python train.py --norm="layernorm" --rope_fraction=0.5 --parallel_block=true --init_std_qkv=0.0314 --seq_len=256 --doc_mask=true --z_loss=1e-05
MLP neurons of a small language model. Each row is named by its layer, matrix (up: input weights; down: output weights) and neuron, and shows model dimensions 64-191. Each number is 128 + 32 x the weight over its row's rms, rounded and kept within 0 to 255. Numbers have three digits each.
Before each neuron's rows, "fires after" lists the tokens most often just before its 100 highest values on Wikipedia text that the model never trained on.

fires after: " ", " New", " new", " con"
L9.up152:051125156186057079067126108126126113147107086092112153109099173149180148128206118143092109115080167139040123149097148190135200112079153180226121142098119100124151148081157098080176092129146111080089140113081115169154132138049112126129126104153144149150173169076124097148126172120058060112142146097136136108123123133131157124114110160124103105153132110124115118099135162137117125213083
L9.down152:109130199104102134138127176137169188153159123143158143101092017116175091087089101112189148105070181134104182168143138172172088143144136093096080166109144188117152146147130139127135126102112141181159081058145121157141164138066177133104160073117164146172135099091142187136085126066106159127174099163086123115069123121177121137159083139091135124099163126124125138137128134118141201063117

fires after: "20", "19"
L7.up554:091075150146108119113125168053155133084149079122108148116077145129166112150165157138126133152162127158119102150110140178039131108105127158172092176181089109171051117098134070139171124137140104064109143095111183106097142187103109122148119131137165130110202101068135142127102138143111125115139143172152095148152116098114191076158109099114177097124180076125116138089165140156113180130114
L7.down554:186145103145076153131145097116127135085111184112126155140170098148146075170135091111115164129131169079126093097089126084175124156125136089141167106044195131065177116200146142140105151175157112220106154128123152114114140083156120115154130114124122151160073198161143166148132152120081134118169119134145080106072101145062149148135111071084142137072139135161116131122189126069164147144156

fires after: "20", "19", " was"
L8.up361:115128140113144078146167136122187134099101138166120135171101178098218148128122161203125156098121114080132177104115127094114107108120115147181129196157156149158085106157093073099101100179106094052105131058089159177121132105190123100102102135171105063094163132064117090127107110150155148100099117110136095042200157085129198134134183125085084069128111119153189093122175199120116135152132
L8.down361:111119124143075111141107135173120152125056100106105150074113069113103104127099088069111099158098112129130106150127139150128153157128116064060120099110091147122174141128184181153174123098193162118151093192160104121134086161103106153177126088112145167118129187149128152150148155136085122177142120154070155177054119075138077150170121168182188137147085102105109212132085065145135071119127

fires after: "19", "18", ")"
L6.up357:072113158130148062086147168068187147079162136168137131119127195119173135137146114136108152173088079115152116155127136144082145120083173128134088132185166088216118167124204111103156133100108174101102113148106151084130121118147076127143119087154167107123148161106147114083121066150133145097111149119163096110202187084116156109150152149129099070100186134129120055126145109109080151108125
L6.down357:141161086122158156140132101171062109184110118136171088122132075149118138084094128108126120121148139139062167086134106140179121105149102081110126104099071149099152133171103161166131158186210057140098150143161138143105159145065185171147174119126089130159069082113102101132139180153107072175130133096071124117068084155155063175078119098094179193145127169113134147120076099146168126140149

fires after: " C", " M", " the", " T"
L9.up238:108163144181105136123115132103142106097113044115166100117087181150119135099145119092140174172135120130105148141178129167190082143045156128154112129130176173161101118120192131117139165153137095084091183135123101119143186141173082153116111110153144125104144117124105148072136117119122129177028104191095114122135180102131172079184213095085118157132145084129135098141141130134107132163127
L9.down238:135146109162127122178084170155078138082084086154147108055211057119145141190108157124148209181063113098108127102151137175171156128116152147161146124136131108165137146197134152127150091089191115080090140126062131125110155102103126131139076091129151113114129215144146140122101143108040140144157131153111109111136143169130151132150149128116093150085124107099162158170133112092151131132100

fires after: " the", "19", "20", " The", "–"
L9.up409:102106134141159094120167115145106118142113103098144036111171118164132129063109125145099112101080093131119141110150083183140134174183129124104131094117149179186114116150133149089137125173096144078210131132124178126159185130140165129130127098172078148155130153033152148120142069132137147077174144155204112132124150168143140136117174111139104114137060152158128092083109125161147111117110
L9.down409:043147130165177206189149206170069155149153147120125152113138109134110147106174111102175155087161143104127135130111168116152142110163055103120136099107180161182169149123102111097146157074161131147090114166133116120055110168118084128115123107133126109065052149112106162149083083111115118181148078059177144115110161160124163102205157124126149140154126136116036147168147157150110124120115

fires after: " ", " B", " b", "B", " sp", " M"
L9.up707:141174128140106165162072177088128134096114125114173125098159157127132102067109131144119146112099112070113169124132107141138169100129124173123094161181176116097142140060110147111115160113199132126145139138204107096083119141150144151133112069177087131106149122095146149060111129123134110118093182154139156190170194220127116063138150070106089158090115118115129159125081163134170125154185
L9.down707:125177105113139177138119145121143094098111097089142133073106117127148137134146146141137146155101166118057086127149124131104135108095154106076187059098090144143102133131163152126173056122058161125103064125131136150104099213107116152075134151162132132181098140125147107149121137079145123130158114092052137141089085159136220176046115151183100158166128120143141085118137118153096121193166

fires after: " the", " a", " d", "-", " The"
L9.up475:170143170183075099192149144190165160133074163136151108122123138105131162100182082137120158133073163104129166255144118137124104111184115106109126098163127153112146105182129126141101132139136115109129088139169128133124119098151103147169136118133084139140126163132150114115130098126115170105149207129172083146133147145078054125113127135103125123123094156091096085142102101119143139154090
L9.down475:054119120122139132114134076072159175159148136104153164130100136172103192120139121137200162162146103214178093098149125127131083151138123164152095192130168110116159169138121139090145117116144153105074160073118158135163099099087134171090116118170108083089172060097121106082111127120162131178138085089094127067104135142154158141156101134166132070168113128143171124128111137114115093174104

fires after: " the", " The", " their"
L9.up500:105139124146113112122116155095114119145132132126212109079112185160206119082100135116111167118131192105078132099150151153093166091166104152136148121124153167123120125145153151146115106116155141080140166149092156135093121139076078158116122118143075087110130140144126116138137115081099104107146121238143073143135146207102142099123186195188105127137118120137149103180094152151032115137107
L9.down500:123108110143114085135145168129195190122108119077165145114157085162120116149086128155132180177140103114096155151129156098083130077062123143154144163119165137136171106121139172088067176203089135129171118124118104183087134111159128145090062151088112137165137134137123074198112073106115204113141116128166076104081170099171118154116106150058156170039121122137141122113090087115183054159119

fires after: " F", " f", "p", " rep", "f", " p"
L9.up174:150119191158109132104145167140147054130107097131163147123157123110120100140161149100114139144112093065119194160099161167128116079119137137085097101173064169143124122110121073089174157094137127137150104152097172185117148148150132121147098088160095131110123108086067126083133154109139184171096142134156129096128130136061224048139127091060145095111115125197125117122112104201060142116169
L9.down174:115142075129099133122145146122128170163138105136189048172166160119060126134105109143142152133092115133111108143113121079085204095115160096110162165110106192189143103119144153097110112126130193093147168124171122103153081102093117175124115099135133102159162098115151101152098117119147113149107142147090092136122138158148057120161168189174120101073086147106132112148114120128080131094125

fires after: " ", "–", " the", "10"
L9.up30:147120109163118102146087169155064139135121064091157119120120130113134136103135115157140147144126095129074087134121128168138178142171104171141078059105105114229162152152131125092149132147138155033121147138137179112098133180073164162183120145154145172159128152087076157082122138104150072154138162188153121128105163150117133118101151140088064149111109120100080120134144135157120165167135
L9.down30:110161115131151099109157101097178168183146133201082142147142129121095103139156143162089152080122103117173170139179111135070157100088073168138159146128095174051111077193195137158116139078073129124170102162103148173137130052162133104158131137092106164125123085100084111159109112144101205148156097117105121106062126085129127173112162152122112108158121144123196130112141165135133063080087

fires after: " the", " The", "'s", " its", " a", " leg"
L9.up346:167135121084151119150056177124149185108139099118187070070133129106138108090150154101089185171172149095147110120139100113172154101151091133108092113127088151156160104093153080086137119104159101135163144131124137109185131140052146116071130122184109140116095152136106113085140158033073060118091153166174093092150143077120121130114123118113078117129118122089134110117192112156075129148128
L9.down346:111117095136113136064132123141156102092157186137080182154131110118125164096145113111124085085085118051172185130080126120055126155123162120109147136078130110102066168188159119113109126172150140120115103181108058115119119122183066117119126114116159115109149072088124112185060143148115195073153101090131111151133109108101146131132165123117101100143204109134131141127131144081167136158191

fires after: ",", " |", " to"
L9.up466:140137127165125122144096160126107149093128133088116141090139084124121144102090206198174103128133093130119140143158075139164100068186104134145119077154106105167161147129111091141121099150135115100150138144142105107094125152102117129161079086213119037152133155144155135168103144102107146124128153095180086177157147150050127091099105116105150138116102160205123052152176117134123203135117
L9.down466:146120104138131105138144118073072059191174190170160131216159162111142155118163123112087127121122126137148121137109144137088168137104109109148152079104098109135153070128115170122088147082098112142119131143141112124143122166142125171100115135089142204118084143139114118130157139148106119072151177116110142103147105110165159174102152127122143139129167073060117111112093170136180134130136

fires after: "M", " m", " M", " l", " k", " |"
L9.up379:108179094149140178135110148126100122140137106125154095096169092126117063106141166116111126092063084135130187142094106132122129116155097132112124124170132137126132146165094115119119139126178193094097052153139155107093160077124141160118120086180077061077119101156148147086099142104101104105105108182088091181137164140151131096202159098079157092108160131107171113151150103122118189138150
L9.down379:125136190095121080148070131050100102049153108073181165180138177151126098154152114117124107122112151135132085093129115157089156187132174132122127170113139139129098110114126097133154110138130135190083154095127159157167143145124158130118148105127127172111099178118118177084169126170179149139145082142089142142122084127126135085161103085094109111163077117108077157143129145094159107046128

fires after: " the", " a", " new", " The", " "
L9.up405:195084108122108068056108154152085107127126036122188127122123099130131132094156124109153115102129171099104095142077067164168142129093141178197116104151154146187183152120124151080146096115164130125110133143096174160162141164106107162123127143181140161141206151095140155110147123131140083119132138172145130116125170147109148103121139105067095186148110072101144094083153149108132142150135
L9.down405:071149125100141160104204154057134080150148096152125124120114086152098118159181158123128120153100152131133116116155082102071107120138120130126125133131095155105137124180153083183116128146164163110049137123125179117136140086162085120139138120131136179104076105156142130176148141109113102122132146083154091063100135124145118144174108162170168117109138060115117166131130147082134128015126

fires after: " N", " A", "N", "A", " S", " P"
L9.up90:143106147139122128116147139124081122093156108088158110104176132150100048143127113158134139187153099159079123169113112160113105165141148181181118112150204120111136121145119109107167106098139110099132169114086110091140170172105111152089056112138116154063135123102110141134170164114107153176049104152092115141139116104140136054141147132044155148081143144096143044124143071145094119163152
L9.down90:137184117134060081148117095134119181148111141149125127099087131084132170127124115103162104147117151104129140169049143096217167083103131055119148097151141206134141184095136112117143114109120163126105134128090159152094100155116128130124209049186164133156128109135158164102096123130095136174166175106174119086147104126071158124079054115153073141139119104107067138150163087112166114122083

fires after: "20", "19", " the", " The", "18", " "
L3.up521:148100109148155095157146148133092138106108106091152090149142156090159133069157120131127115114149194118061116157085068154126185186149174130164097073147140157139098110133095136112186115178159092050133136107192129181117106160119128186162081147158115176107131139093149093147129104093141149125138117172149136134100112153093061102115153087131043148122098128073129143119116136148139157166177
L3.down521:183157116141138137150111129166150129098092103147147088119149166116097162183125132123161130116104078104189098105173130140114094099145108134126144177162105085135158138165169106139075123074117144136120095051121107094099145151081148121133165095090128087102120206121085095122176098147104113143106154089065133103194119130110130106160097157079170155146132127148125166148135083110128085133030

fires after: " ", "id", "er"
L7.up591:127143122147166141128176069149129133121094103095166114100173118133162048162170114163127105179117098077090136106095114094114118182128112195107098149086193164169159117144093200092147153079182157145115147179139122174127184121179127116109109118123156144071168084134111189081103103073079100135111145201156111126118128128101128132135102120134145146123119106141112144078125130062142102155115
L7.down591:135146139137112099097094177068187124158113141122110148149095117094135158122053129118153176053165182133146147088167157126106101078181111075115116100151091049092096162110147075112149131172111128147109164072136099133081123136100125114158144162085083132100115229162119098168177151145142157122132143100133148173117111113107117110143130123142173132137119069071134087149120148152125125122169

fires after: " ", " dis", " p", " D", "D"
L8.up2:081197114160080143086154185107165139091106147090114114126106115081149119114149171113059105131125133111125073123182112145123139116149196175120109115197145180059042161108152137108141078122165123108142078107104103101076146144136112132114124135171057124087125168127078122174110152156132133123084110108103141103149135129128130092162077163169130125136121112123150137086109177166130126178104
L8.down2:142109135101140043086086102095109120163069127137065121124075152163115149172141123083162172163175212170104095134171044107161143097120155130145143080185157093114153132149138108121149144122136179155103109136149113098159128131102126158154128181108074129076121110121149111141165096148182139136165143120160129110086164113201097080111094131120158095189124170096115141177147128111145134079120

fires after: "20", "19", "18"
L9.up708:074090166171104102088111174129086123096112140114106107140185143112179170150058120068021123134093175132141139109164091177137150121127135096150110139143125161117102100093196109203168106131135106061126140103136120174130153093123142091106073123130062124142137165081143090169104126110104184118078121097150077125192176122139139086148097174154160110091122143096149095140123162138086083141118
L9.down708:133087105156099107147163134099133166154116114106158152166129106129101124163085144163135180098255179111127119120140171083141140098120138161130191124151163080107063141134158052130139144139096139077114128090155127187090172171117126168167126067134151169120114084113174089092126207142149182139145101130104114092106139148167113158088139128121095137100137138158057145138118103111093152103107

fires after: " ", " the", "The", " The", "oc", "ical"
L9.up623:166179104133068118077116145131175146162114106155137116102110123080129120086190144167152185180087170154088167152143126116103159145160162177145101125103095129128140099130151122041120133133151108131107130165106139153149179131086153105125130121096153125152145115096110171147124101139098069099118110224140135108128112109099142137137132143101088098060127158120084073103129152122075193125160
L9.down623:180175182152097156185118117094144049119088148123107129132140079130131101154121176102156117119102128160088154165092096156114171141128103075129118138128136067127162177104185168103090146135128123146068131133087163134180063136112126167135172096127092173141134189130146150188108155159140080081103094195112116121083074110149089104178139063158139143106188136083183130136113141130080152122163

fires after: " O", " o", ",", " Cle", " served", " ("
L9.up143:159119138130138099135149195115131122078089121099169130118161114143151160148095152126118097151179129122103090129181095168141140080144203120190151086137195131119071142177076149081127115248142116106137066046127137092078122111071125079103109104158142121165149156146098151135177150106131120147101164124124059110140141155112102089120072110164084130145099131086116108128190089137115082146145
L9.down143:144140129206163014171152060109157093167156157085137053152106081165138110073096125078153154110121155110122148160135110103191120153127077068101135132129122092116160136093134185069122120089137121160130111166126117121108126124090101122127125125121081131094146110157132110121110149096106113132139090108146103139140117116125175164159141111057142214097151164169106114134123163073149152113202

fires after: " C", " P", " M", " T", " N"
L8.up393:082176119155088144067180138135122070091126138083126151124171151100138151088143096108104149146098134126177096116156058134116118105128134137118092091063135167111128079120159145045185109161159086095097114126142158187129145113121104141144140096116114092163162170082120106150068122132132118086084122138075129171186146063140173120134135113088177174148123151124156057114108104175110111165140
L8.down393:065099094139133114152149161129128132119096134107121085144103139115049119113128093110131127172082176135150142130132122111152121138151168118104140134130077151172125113129153103132117123124098214123230128123054154112190087160163148120071122185131088118143065183092075103119074144105108137126144151131118173138137150096147082164148158171092131121107080173139182044145135147084128132145092

fires after: " P", " A", " Gu", "a", " C"
L9.up554:109127176217134080082118167130114157067153069118170101112141141117083118158132147165135098160151123162131158196149079123125054165122174107186137119091151131117142083090130096081107088128152129083129107132107142097109170099122076146120104090152093132111139120088087171131117084126152073122031085166107137128186097118135120140188137140087158157156147137125101052080161148169144141141131
L9.down554:097141113143177133131155137128063076105081096141246153091162078128146124142116159143156121133110126140132184095121115126158133162093145126072114052110118123147093121122096109155125157078185127148141157167107176157165121094135084141077109139115121077147112231124137165166118188033162100153113138061101072176139140170137111157140118125141094205153065163063126141121174106148093120128172

fires after: ".\n\n"
L2.up732:158139158102111113117158114145209065123096121106155121098169111077125132162133140120086169142089141122136152107161175163138166162104156147120117127162138098134069087175150120118150142125161107152089121123127164190127115157091131094153112083162140159150191154072080180086082106105155106084137101177094180106155106101154138087118087177169074121106049117137177089072149119197090134135095
L2.down732:175098131134133108141086111139129060141134145156117126086161075093117111200125082171133103105061114175128096088155147099199125175097096163136198092132138104115123155122102131127129183165163092109134115116100138155138049114115119157151122160124136126127156179106078128108146104109117111135113137138123135151081096133194095116106109205153136151162115115141176173088154083087157138118091

fires after: "20", "19", " G", " N", " ", " M"
L7.up719:097220161135113181108160221116167081083111105092091163146149137164109150103143126142120110159145097097172127099084128134084163068125170107145131072145135093112073153185176145138171144083111160097073101115150170130103109137127107126089161132138144120091081093091082129103104150109171178187106142127075098131151180120120143093181106138111106181097116113126107115070122163121096113185102
L7.down719:145096154134122113147105028159122170127176213112134105123091133099134115144182110103172087107173154171153120160194093087102088178165196162157095109117162143095165123102107096078133124155162097126165139089114108074111129126148120135131109127146122133121179162132186129141192051103115104115127097181177172101109100068137066136104138155140085057111142129119083149125104156102143118157127

fires after: " ", " Bow", " his", " sp"
L8.up92:090143148147141126129129152106115133103150092111131070142134152119147155145105116171139112109195136096150145122133144138140153072152138177068168131133195144131150176163108158171114141119158102117067179093173127117062102123114149181146102111180125110088097139129099085060102131163127090153152168125116101073175191148133133107140136153138071088135023139110142100140095160159123088171115
L8.down92:070065158150118134146074192176112102167169110135080112167076140189094104137065109128113093106104128154159134159075132093111093114156131124125118156102117138181140164101130104106127121188177196087163142121134119087124145173119166123121154143086142138144142104126122136159109181137073072117067105158178150109111161145112170151144118067099094117134086102177154154114085154139128131122158

fires after: " F", " v", " V", " E", "V", " f"
L8.up207:132139139129103175172173152131136140106173100146166027106195177168090097091104089141191105137144128144023134146106085161151113085116146133108096127136124096127059139129145160087119129149142138096115122136117139126062110119126104160188092112157097069055165122138117123121139140122143112132094108154091104112128150140110122055148107113102180154141128117119113125103162124215049176176113
L8.down207:170060085135069114118181123104167105117080112167150156109174111127091092121205099110080099114125149109096164162157117165143085146121071060186085170125146153132143050158133075116165153088156157229146141104090168117140098140070099150145128126076081084070149185146073131154141136152113158079153104127142118136099097065155158110146114119096145133166163115175130100129143128171098141180162

fires after: "20", "19", " was"
L6.up198:107132121169125074145179083146136134135072135120195105101165103129107090158142105098089141155134108124124128111137093124126111090088102128124158092168100171131108092072093149109165121148124140132141121105142123135108070135150157023183101120071123116145129013088144177120155103116077139099041115152122131152162167139062114106174141150100123117119154055145165137149171083138140117130117
L6.down198:171143131255161160107136100137116122116133104138143115180102148126117109145085132173178158104093154147122109158110154111121181191150151093167158184115083084097125145192162109182069149141128098126118117129161163120121155169085093156121134155173153136079124198169132110123097098192142166138153130138113103114105096129157156116122164111167133147141137155139097074131138149096129181132208

fires after: " |", " ", "–", "20", "19", " All"
L8.up57:100175112176152165078162216070153123093115124096128088140126087171129125065080104182081130120122108122156141138089134173129190101123124132071114081173125088069122158133101155142159126156130121128126143119154149141135100172121087179129146154132140116130060168150160147066135141102067111145130140124081139132128173182089046098145134118106116168134107094124132145149050128133120062136138
L8.down57:152154136088076112156077097176156131122149176153140134128152107052179122183186147118180133156135094164101094118115115149085100159139159152185117146088114170185161106117138109082118149089155099133112120105067111124115180089127135092121112139137093171116185127113137131134154070152157126115166119115167123129136119045181190166137147176105135051146175127154088113158166118121078161106133

fires after: " ", "s", "\n"
L7.up535:141130119093169078112117131126148116105126080060128106095118106170188182144213140164120173116124169092084106144101127105170131085068149179130141141158104148189108123208117123111120131175136145112163140110148132132116154095139101103115114158221095125070125089079129097080105105154131111159106107115133115096107187112159134125098131114048112150047048132091092089081130122112057168155108
L7.down535:161137117207138107164145163134162146113087126244161089152131096111077114144080178132187139132105118102138076162116100146088137094164095138074150076097105103130117110071098128074115075105131113138090097089081126150096114151157162192150156043096108131148102186100131153148154131144094123112137158142134179116123188114118105152124187162152163146178158169105095178142105131109152156120193

fires after: " D", " K", " d", " S"
L9.up520:138134165130044109139130120075106182144088135103144109087164178102115140150087142142053128176150124131118091171141085128126117167146113103119147066169129127114119140185152088106147090107143097057161192144104162096117133131115099165124090116165096115077160130125114161135104119140135155115120143128138092127080105144104128161144140190093108085120084074177126065135165091162119143154127
L9.down520:168129075116052185135129083152151157157138148139098129170141148148162143107161113132124147118175099124170134162099165098184094081113161146121088140091074157117102151114164138076092146103089135094127134083099115156077105175171145104141097121190126095135065115119130104116135147131111061108110169117129144160180117171165122069164101085132116174092122171148093148162101201140170173134150

fires after: " D", " Fred", "D", " Port", " to", " and"
L9.up281:163187155163093103082167167136132137150163128093159090105104071156143097145140160156132099168150146070111110125164091173184171074125194144219161102103079146084103166108166131166145097112097120080164147145143091113134113126109074095143134079146142122134179169105123130171146138061110058091139140102125089143159065169073129096146151144135161144093057104125111085099135187188073095162100
L9.down281:169167168113091073085122120092179099161129142075174082176124155132149090153157129125097122086156135143127124143174095145101158177113119115116094148151128076112129118113091128099159146103158176167119141142095098108158093136141175148109110155108127133082105182138193110127124121157156174095150150080108127102100146112098080117077109086134144140183177163117189136137118119092167129072187

fires after: "19", " |\n\n", " the", ")\n\n"
L8.up45:061149186150119119131156200136100158114136108069130177105123161125135086135156132106075118166138129151126072136144145155147173127148177132166117088144188053156074104173125124098164130146161145119088143143113187157084141145099102101170136114078144158101183153092077139064130087081053106181149161127086089158179170123112108106146146144107079145145072091165097108101089086162063137160060
L8.down45:155162124174100074078125187104181111115120115082141107161161103061132076139160128099050128185124172138107125180150148175155153130141134141180158124135162085136094118160155159136143108126195115076125125172134169162095117137141114136144087072143161091146175246115114187092152114130088140151105185182107134083165159115073129080134104157102084170096076117152139092110117109101121146171117

fires after: " h", " ch", " sp", " sh", " dr", " b"
L9.up87:135158123113064138130127104132172099080108152145132152091150117184190151143148119095069131122098166103130144143092107154129159100136084120122076115128095134117151129116173104146139149119152193161116184079123132121126147183080134163134108084131089113103094166117067108112127141109122120214173165137193056094172157173119120092171115088139114114137025110117121165094091188235103125109114
L9.down87:175087120153110071112174156130102088088076113120143115161114094106132153109126130182170079110136067114096148167132153110123078129163165134062165136150180144099124053120142129140119063130051076088112133110174075137149142105136133070090104143125168080140154130121105192143082140206220076158104118133152128116123109113120119150130171153170120128157146086119163111141125126136143125164067

fires after: " ", "ipp", "–", "20"
L8.up708:064165122175115116179163150106095115105118084117097101101109105086136155133070127121136119150140148062117138124076114143170165095134138139173093096173158141074100128123117150158164080187115117092116114133126170172111153145093144116151053100138167153129069136094164165089150100087127076194150175102164096113151130142142137141094124109168110093113052131165132108122168179174105141127104
L8.down708:121087154134117113094117097171122107143136091183137109169194110216121098154135152128097123118131125143122112196096146093108081104122110069130158139161115197158159118079095166115048129134158133116144118077105182074146158091149133135199065163137081104143103143139107063076143202118091107148108133128146127097132186071138143122040072121061149172151066139101150154160123170143101063132104

fires after: "19", " ex", "re", " gen", "er", " p"
L8.up630:135116146121102077108150125127147152098062127139177111066168136123136088169187142142187129128123084116122090205143087081130160103068133089101084130151172109174104061131156096094139117191138154146101054148135094124106112104068146117127125102126142130137120152138124126145102125163117143149144119067120072046128134134151154095117136195119065127119102182185134127143130193191125160131089
L8.down630:108098146170074109112095136086207162128134140051100179129108078115160113094106066165135088125126227209182121098111118105152146102115146154150171126129131112127093143160087215099112170134129147097153100118101153172090134117134165123173130117195074096107193014106148137077170151107143113124170160169112157091133111120168135135145122133125177174121119118153154088122090128102152086090118

fires after: " ", ".", " s", " to"
L7.up296:153140129166148135134154091161179144128185105133148103086133129105063103120165209113099153148138152099136168147110131157140106130119137144057096149081091136118146090123171174100128114080157169174127164085133115125078133123090142103108091127126132095121141098121093128077110106132108158097123169133055069087115164066164169107128098111166121056133145095174094155091084166128155091125107
L7.down296:095123141140130150135170154095117167191067099136132117096113114167183066161116073153171058129148105146100122167139143073152169078140147147158143109205115069088107104121088102139124141139128127103106109161145116141130119141182111161169117095133111145083150163169113145163219114129152195139116079097164109158188117170182084091114125149069171152127090137100119105133139172138139125126148

fires after: " ", " in", " of"
L8.up518:089191206136100158084115101120146133082135103143092114113103120104142131141165135122139133153124168110106114154151086121137038092131165191096162176144109096145189135172174130114145130106108070150086139113083147137108136139112118104113105127134144100076147154089059153120164140134122107126112134096114125119157104087134173128159149177151200082076109150215075081119139169178127156127074
L8.down518:147070134149038079126155144120183073145121122149166108044148123068103093165162159122155102116190134130145125086151132162160146128169139179122125060148128100123094169094089093112100132104090104078139181135142117124164096161172131155181149083182087057089116184119135108183113131134099112105127177136121112123111129149048117071109140115122109146139101125177134164146157116126177100105137

fires after: " ", "19", "10"
L9.up15:097142177150108107137147151128137150132135092115146034132135153130132166077151124144177108111151140099101106128125134107119166166124085197138094151129111098117153114134192143124137051175110180056079187110096159176116168134125165107163091152119137176102083157047113116104137089100110104110143175130151194065124152151128124114101170152155099115155072138108066171133107139155161078181150
L9.down15:156056084190114117102156141134084114124161171148148186114123143103117087172137112117145162065091191099150179135146118145102103116114106075152203063155126113106126134177164129115155113125120126091173152150131146107121077122110117105142159070157122132149187035136070099110109106171123171045152118115155135147091160092090086132106170095118105102118152120088190129159099164132140093096128

fires after: "l", "p", "pl", "f", "gr", " Spr"
L7.up254:139134153188123074164195149147129153100165133133139157119082100216127087077134089138118087121137154142116145166120118134140083080159131085117049143124078110122140128118108161138109100107124130112190105105149131131072162140176072130080083137187152113114168125112107119093076135063143150179131131176152059161145161137046162080168123153111165090101109151161094136108060121111134094140171
L7.down254:135109074120130149097113102144169110147091137118151125102174093051157187190121184139117195143109089092158091076124171184094176164105144167126174097150158173146110134119142097117119128131143125136099125129147178114186118121050155160165167091066150139164104113156161126189162137180104134075144126071107182102105103133186118127117122110132073123171083106114124140121191068166109188105061

fires after: " v", " ab", " Or", " pro", " V", " p"
L8.up17:162089176133038109113119143095142080139145121165100132117128139092103117131157072094146075108127108138135126124135098140152063107150196148084136135107139169149122138163124179131153089124133122082070076156143168129036119114112109168142112120119127105118141124057130134177110134117137110155113156157059169121151144056132110059091117152091156128109148178195131143099134147111114166146117
L8.down17:094115160135077101213079174109070153164126122143131115148124200117124084107178141152147128111103135163078116163155092168132131087134138081111120125169107121185134122112111179133078166116156151172169156179157094130196091147163137145123108143109126186124136174125135091114142141117089105151121156152133062135086146136096151119198119131234104116094126117090140159185109128096122101109181

fires after: " ", " t", " m", "i", " l"
L9.up200:148162204134120136128142082151147150071117147123167139134115106133182137145218169134122146116091133120141113181173098100134116112142146129059069169185174111162186115180113143207117160113154178166129115126130147124062150154114156181089107075121114138104184157131085097046126088157094107129134179175102141111114145097115160114103146177152059073185139116116116119145118152133135136162108
L9.down200:103114072154162066167173089149144138129136094080126087110134100141155109111123166144142055147128103165102122083111114126133130191132117140127164202090164046118115122148111166116148112157146064060140121093149103098108133099091202137106135111109135128129112168138102147155158141151107140202139124087189119153149146093198102153174153148117194142121097101161135148198103119081195148077159

fires after: " P", " M", " V", " C", " H", " L"
L8.up749:104150137140133131081130144152088115119080107091165116091161107123089109124134138135135167113107148114144113109168134160142093145110113108185138098100168094093138100095150086065096151098140119101098141111088114129159139159127103142169118082120105083097187167169096128131095171142096078078102092172118095143141117147123111074159213156114150151099117147148177055088115126221100195174110
L8.down749:099159100039136137129147115106150179157193138138100149184132083143138139123143093127135088216128156106124098117122189111185152127132138145120146120108142133106145130146146133151139093166104168144130093155084158176087170160069164090171087167156174154198112068090135143127124096134134152208110134103146130123084128109131137161133114098112145103086103158102076139165139099053168109090115

fires after: ")", " is", "),", " was", ",", " an"
L9.up719:097149157143076181163127158131141157114124085054147097123170134120149086137148118145110104143130053124117130128103039151114108122177125146120107099133132150153106155151114111128182107186143197128154126132119140164084155111128099164151120092222177145095120119132161148104149053144120140123088198170119121124182144094110137076154194131123070180101117099155150091118096161092112160133109
L9.down719:100175180223091167166160123100125113159151107109139106121201159117179096081125164172125164150117075146102113190126131148130153168129134128103054147117157087147096170111133132184151099169171142128154162115125144151144167113125128111139094113130155129093112182123181145138105150086097098142128171134134065131100111148101110130130108161124097108140060117171185085173156091131087061141103